config = dict(
    num_hidden_layers=16,
    head_dim=32,
    hidden_act='swiglu',
    norm_place='pre',
    qk_norm=False,
    bias='none',
    init_std_o=0.0035,
)
MLP neurons of a small language model. Each row is named by its layer, matrix (gate and up: input weights) and neuron, and shows model dimensions 0-95. Each number is 128 + 24 x the weight over its row's rms, rounded and kept within 0 to 255. A neuron's up and down rows have the sign that makes its largest values positive.
After each neuron's rows, "fires on" lists the tokens most often at its 100 highest values on Wikipedia text that the model never trained on. A number after a token or word is its count.

L12.gate46 [140 155 134 157 168 153 121 142 155 136 122  99 123  90 134 165 150 128 135 109 115 156 148 139 150 140 132 126 105 139 135 176 134 115 145 107 122 140 123  90 138 135 153 128 151  91 165 165 169 149 126 110  83 117 121 147 127 151 142 152 149 143  75 136 122  91 150 123 100 162 140 164 104 107 158 119 149 146 154 161 104 171  99 137  99 113 143 130 111 109 153 135 148 113  78  85]
L12.up46 [111 101 118  84 140 129 153 122 119 146 151 132 114 130  90 140 132 141 178 129 177 132 127 154 139 116 155 137 112 134  99 125 159 121 108 153  98  99  86  89 120 116 137 105  93 106 113 125 120 143 108 136 169  83 139  83 106 146 134 181 150 119 147 106 147 115 144 119 169  93 128 131 105 146 126 112 127 124 149 102 157 122 130  87 124  78 105 146 133 121 159  74 165 130  99 103]
fires on: " |" 88, "\n" 4, " /" 4

L10.gate208 [161 139 139 143 109 148 158 160 124 142 152 123 126 116 114 119 147 176 168  86 112 148 128 158 121 127 173 138 109 112 131 140 150 157 136 145 148 175 132 165 117 110 105 115 115 141  77 140 135 139 117 138 165 138  96 158 108 121 166 128 143 104 161 103  93 110 130  89 113 143 151 181 130 133 131 155 108 124 155 141  99 123 121 134  94 174 169 149 127 120  72 171 156 122 178 153]
L10.up208 [179 122 122 143 122 141 168 119 125 128 143 132 103 127 125  99 124 138 140  66 164 159 155  94 135 138 153 106 100  80 105 164 154 115 115 120 152 120 152 105 100 137 140 135  91  97 178 135 105  85 156 113 148 146 139 135  88 153 161 141  99 162 145 125 137 163 152 134 164 126 115 147 121 124 158  94 112 109 184 153 127  92 137 125  89 144 142 114 160 136 117 140 155 149 108 120]
fires on: " under" 19, " in" 11, " of" 9, " to" 7, " Under" 6, " into" 5

L9.gate173 [108 114 169 133 145  72 140 146 136 132  80 117 126 144  71 134 104 114 138 105 126 123 101 213 143 117  83 119 127 140 147 112 140 123 170 113 124 146 157 156 132 133 138 106 184 153 100 125 144 150 123 130 133 108 159 164 136 113 195 103 119 157 151 139 155 133 169  85 188 114 134 146 104 122  72 140 101 151 111 156 124 139 142 135  99 100 118 135  86 170 148 113 123 108 165 121]
L9.up173 [156 100 155 149 139  80 158 132 155 124  81 163 136 101  98 172 120 159 130 153 127  95 127 115 116 128 106 105 147 103 162 117 131 125 127 122 142 106 180 100 131 152 152 135 112 124  89 128 152 174 113 148 102 163 134 124  94  99 155 148 155 142 119 124 137 114 139 101 167 116 105 175 120 127 126 139 138  92 160 110 141 135 135  85 121 114 106 182 113 144 158 111 100 102 128 156]
fires on: " the" 17, " and" 14, "-" 13, " early" 6, " to" 6

L5.gate118 [116 106 184 133 135 111 144 131 119 111 144  95 102 128 130 136 189 130 147 132 168 130 107 104 133 115 165 141 138 116 136 123 141  98  90 150 116 115 132  97 114 117 133 130 141 130 161 101  92 147 119 157 158 135 109 117 123 127 121 165  99 116 163 109 112 101 159 111 151 121  95 132 124 109 148  94 121 166 119 133 125 136 174 115  82 155 156  97 121  86 163 112 187  76 101 100]
L5.up118 [ 79  74 139 101 135 149 160  82 128 168 119 130 141 141 142 132 120 124 132  99  99 131 142 147 126 120 134  82 123 161 130  98 198 130 167 130 115 152 118 166 110 126 142  95 128 112 146 107 166 141 144 126 151 185 112  80 147 130 100 125 157 105 140 175 130 116 155 107 166 127 134 102  89 136 116 134 103 152 123 135 124 107 114 132 129 150 145 141 113  80 134  81 144 143 121 105]
fires on: " |" 86, "ther" 10

L10.gate359 [ 67 124 110 120 100 101 110 144 154 129 122 116 147 177 143 134 139 137 115 121 115 128  99 132 132 119 104 119 118 132  96 101 149 141 119 150 115 175 103 150 134 109 134 122 120 101 139 142 117  92 122 160 121 151 159 104 166  85 128 164 121  91 136 136 133 146 140 155 110 122 149  98  95 133 122 125 117 149 151 126  94 113 109 132 102 132 154 184 133 156  94 138 141 158 177  94]
L10.up359 [138 116 117 124  79 123 148 114 126 163 139 134 133 154 129 106 159  97 152 113 119 114 116 134  88 145 116 113 175 115 136 117 146 133 113 116 120 101 119  78 117 137 119 118 165 147 107 107 150 107 145 143 121  75 151  89 124 125 151 115 128 135 115  94 185 124 117 171 153 119 131 136  96 145 126 158  85 137 115 159 190  87 123 151 153 144 126 168 105 108  82  86 122 174 110 161]
fires on: " a" 44, "a" 9, "ca" 4

L13.gate141 [105 100 120 173 116 139 153 110 140 110 113 104 134 160 125 116 139 107 128 163 122 105 116 142 134 115 122  95 121 122 126 166 142  86 130 153 124  82 147  98 129 162 109 128  96 114 112 137 114 128 127 142 112 113 132 126 114 107 136 110 160  66 119 149 117  94 105 116 137 165 155 157 127 105 145 107 142 120 121 162 130 135 126 130 109 122 135 134 141  83 157 141 152 119 133 116]
L13.up141 [103 142 122 128 133 159  76 152 112  97 103 132 103 110 105 100 124 154 140 105  74 139 149 129 131 126 111 109  71 161 123 130 195 133 133 114 131 121 131 131 146 143 110 113 116 107 104 127 147 166 127 132 222 167 154 129 171 144 137 168 107 136 149 139 143 143 137 131 111 139 144 102 113 138  91  85 129 154 152 143 124 107 110  70 132  76 154  99 132 133 165  96 152 134 123 114]
fires on: " |" 75, "\\" 6, " \\" 4

L8.gate194 [ 64 123 106 189  68 145 135 163 110  97 122 125 126 179 113 126  83 104 115 102 105 125 118 166  85 109 140 120 146 123  95  73  83 106  85 150 147 109 129  82 152  74 144 127 108 124 151 135 145 101 123  95 131 109 106 141 153 117 103 122  97 124 137 108 156 135 117 119 181 142 102 153 116 125  89 120 137 142 127 174 111 159 171 104 104 134  90 169 109  92 101 147 133 130 111 174]
L8.up194 [124 100 125  87 215 154 126 125  86 156  98 128 122 119 157 149  78 114 117 146 106 128 149 146 178 183 103 103  76 116 135 127 121 168 103 156 103 104 146 153 104 115 114 124 103 137 131 175 126 152 170 139 147 132  92 122 172 123 130 104 104 121 129 168 154 137 109 147 159 126  95  80  88 128 100 117 110 151 117 117  85  83 123 117  86 106 132 125 129 138 154 132  81 139 134 148]
fires on: " |" 36, " medal" 21, " there" 8, " There" 7, " of" 6

L2.gate73 [173 120 126 158 103 140  97 114 108 124 151 102 110 152 140 141 141 112 105 142 152 129 132 124 107 120 151 117 113  90 106 106 114 110  64 134 151 100 133 134 131 112  88 127 115  99 170 138 128 102 130 150 142  79 154 119 151 154 111 146 144 118 144 168 111 120 129 118 172 128 144  87 117  97 141 117 102  64 131 141 103  91 142 100  97 135 124 147 137 183  93 176 129  66 128 146]
L2.up73 [175 105 125 164 127 142 171 118 127 146 127 128  78 111 109 101 131  77 154 132 131 120 123 125 130 115 119  78 134  86 133 144 170 146 133 116 132 130 146 129 100 134 113 146 117 127 132 103 123 113 150 134 141 173  95  92 106  51 175 185 102 104 145  67 114 111 156 135 132 136 124 139 146 118 149 105 115 125 133 105 127 115 132 106 142 174 137 131 107  75 139 142  87 166 158 126]
fires on: " S" 47, " B" 30, " P" 21

L11.gate121 [ 81 167 146 176 104 126 100 162 118 123 103 124 103 137 169 179  92  90  91 154 107 129 110 109 129 170 136 127 153 125 172 133 102  92 142 140 150 168 126 136 102 127 121 100 158 145  88 141 130 116 119  88 155 123 149 125 123 164  99 115 104  99 112 182 157 134 123 130 109 145 168 170 138 136 132 105  99 117 143 142 126 119 137 132  93 154 126 105 140 152  70 105 108 140 115 142]
L11.up121 [127 146 132 168  96 138  83 175 135 129 139 137 104 135 130 168 149 106 165 128 112 104 135 144 161 116 140 143 128 127 188 149  97 111 123 128 122 130 130 123 156 162 138 139  83 130  75 151  99  84 120 127 148 173 149  97 160  86 123  67  92 139 160 134 115 133 150 113 127  96  80 108 147 108 145 122 125 135 106 115 119 148 117 148 165 130 117 119 151 123  76 102 105 125 100 139]
fires on: "-" 21, "/" 17, "," 13, " on" 10, ";" 7, " " 6

L11.gate76 [147 157 163 145 101 112 138 147 149 131 104 118 131 121  73 117 147 131 106 111 122 117  98 112 134 113 153 141 149 101 190 119 168 146 104  90 115 154 168 124 122 150 132  97 145 114 124 143  92 108 117  98  97 108 117 142 107 125 127 151 141 142  96  75 144 155 106  88 135 136 158 150 107 120  93 114 152 166 163 136 145 131 146 142 140 147 137 156 153 116 127 133 128 107 136 157]
L11.up76 [150 155 128 128 112  97 135 125 126  84 106 136 129  98 139  89 130 131 192 138 119 137 120 109 130 123 123 127 166 149 166  70  98 147 149 120 103  90 169 151 156 181 117 162 147 133 131 148 127 124  86 128  78 112 129 137 124 112 176 136 107 167 102 140 130 106 105 101 170 169 145 171 123 141 140 111 144  56 163 147 126 148 118 146 124 131 142 138 151 151 158 109 150 106 131 105]
fires on: "th" 21, " the" 19, "-" 6, " mid" 5, " early" 5, " late" 5

L13.gate114 [ 85 132 123 175 124 144 151 145 150 153 113 158 118 123 115 183 108 129 110 126 127 101 141 132 125 115 170 160 144 134 111 141 140 137 135 189  65 166 148 139  91 105 141 114 114 156 116 129 120  90 110 135 110 117 118 135  93 134 134 140 142  98 155 176 140 119 128 160 153 133 114 120 190 157 129 109 138  60  85 113 117 139 114 126 100 128 103 143 120  70 129 102 160 170 123 140]
L13.up114 [131 120 164 105  85  87 110 147 147 137 105 114 135 123 162  93 120 109 213  95 134 136 111 151  91 101 131 158 170 147 151 141  80 148 117 153  91 106 108 161 155 126  66 116 100 164 123 126 136 131 141 131 148 150 130 113 139 134  95 137 127 138 180 159 120 118 124 140  77 132 146 126 100 145 150 144 165  71 109 117 104 153 136 163 158 119  94 142 167 107 131 154 145 148 124 126]
fires on: ";" 28, " of" 9, " " 8, " on" 5, " with" 4

L5.gate392 [123 121 101 124 147 127 112 123 110 123 148 141 116 189 159 149 122 111 113  86 147 127 163 124 120 116 124 111 146 120 101  68 131 152 114 122 162 129 135  86 155 142 104 156 113 132 141 107 110 120 146 120 137 143 146  96 155  70 122 171  97 132 125 113 141 137 129 122 104  94 166 139 128 114  95  97 118 135 149 152 187 124 171 100  87 108 100 118 146 137 106 149  97 161 155 107]
L5.up392 [161 138 117  93  94 110 123 121 151 133 139  82  78  80 147  46 161  99 106 151 133 132 147 112 122 155 101 120 138 131 121 127 174 135  99 116 121  83 165 109 120 109 117 156 120 127  85 151 163 158 103 122 212 119 114 132 172 135 137 122 127 140 129  85 143 181 131 154  86 154 115 134 143 130 129 122 153 110 122 117 124 142 139 134 141 151 145 113 126 101 124 138 118  98 129 170]
fires on: ")" 36, "\"" 17, " B" 6, " so" 5, "\n" 4, " much" 4

L12.gate420 [116 155 113 144 141 139 115 153 122 153 163 122 140 125 113 120 138 196 134 133 130 151 124 124 131  87 114 119 122 140 125 134 138 126 130 114 129 130 112 125 141 130  96  90 101 101 180 106 131 129 151 158 150 160 147 151 145 140 175 150 124  94  82 130 111 118 128 135 127 136 118 139 113 109 146 108 124 155 167 138 125 110 162 139 133 167 121 157 124 141 101 171 148 165 192 123]
L12.up420 [133 133 111 105 123  98 134 119 103 119 114 152 135 149 149 138 119 152 152 141 146 134 146 100 204  64 136 149 124 106  96 134 127 119 144 143 147 115 122 128 147 119 148 159 141 143 117 175 110 134 117 106 162  98 151 144 130 153 149 160 105 148 191 140  87 135 118 127 156 110 100 158 104 151 101 124 149 119 160 137 182 171 114 168 152 142 130 115  92 121 166 137 107 106 147 125]
fires on: " at" 43, " At" 13, " of" 9, " in" 6

L9.gate13 [133 160 132 132 146 148 118 146 115  94 143 143 151 113  93 118  83 160 102 123 149 153 103 107 136 113 129 127 162 120 147 134 127 112 134 144 140 136 136 127 193 137 121 120 110  94  81 125 109 137 117 139 121 132 113 145 126 143 136 140 130 117 112 154 141 134  85 117 126 142 137 147 107 176 133 148 146 136 104 180 136 161 151 131 127 138 118 152  99  94 115 108 137 155 155  95]
L9.up13 [117 147 119 157 134 105 106 141 132 156  90 166 107 118  86 157 172 102 101 136 109 116 138 124 145 148 101 112 118 126 114 132 139 157 142 129 113 132 121 157 165 114  99 124 151 165 131 180 154 125 148  85 126 146 143 139 144 101 102 143  74  97 131  93 106 105 158 105 155  82 144 120 136 131  89  93  94 102 136 146 159 158 153 153 113 115 129 137 127 115 132 116 137 111 122  91]
fires on: " as" 35, " of" 34, " the" 7, " for" 5

L10.gate239 [120  96 122 121 149  93 144 100 131 122 177 120 159  96 142 127  98 167 126 126 132  82 132 115  78 141 137 105 122  97 171 185 115  79 119 177  90 125 123 104 157 144  81 122 116 128 126 166 117 159 155 140 174  79 158 120 126 127 135 124 101 125 134 106 150 103 135 141 124 130 123 130 154 177 101 122 147 149 105 134 140 156 124 150  91 122 104 143 120 150 103 126 101 171 104 162]
L10.up239 [119 173  93 126 161  72 120 114 166 128 127  84 138 123 116 135 128 108 128 145 135 126 140 117 123 111 118  93 115 134 166 124 136 105  77 140 113 109 112 116 150 132  85 109 121 123 122 147 140 124 151 119 177 100 146 129 102 117 137 109 156 128 121 144 106 136 154 125 164  83 120 102 145 160 104 121 132 138 108 146 179  91 136 130  90 130  93 123 106 122 118 140 141 129 110  88]
fires on: " the" 57, "The" 8, " of" 7, "\n" 4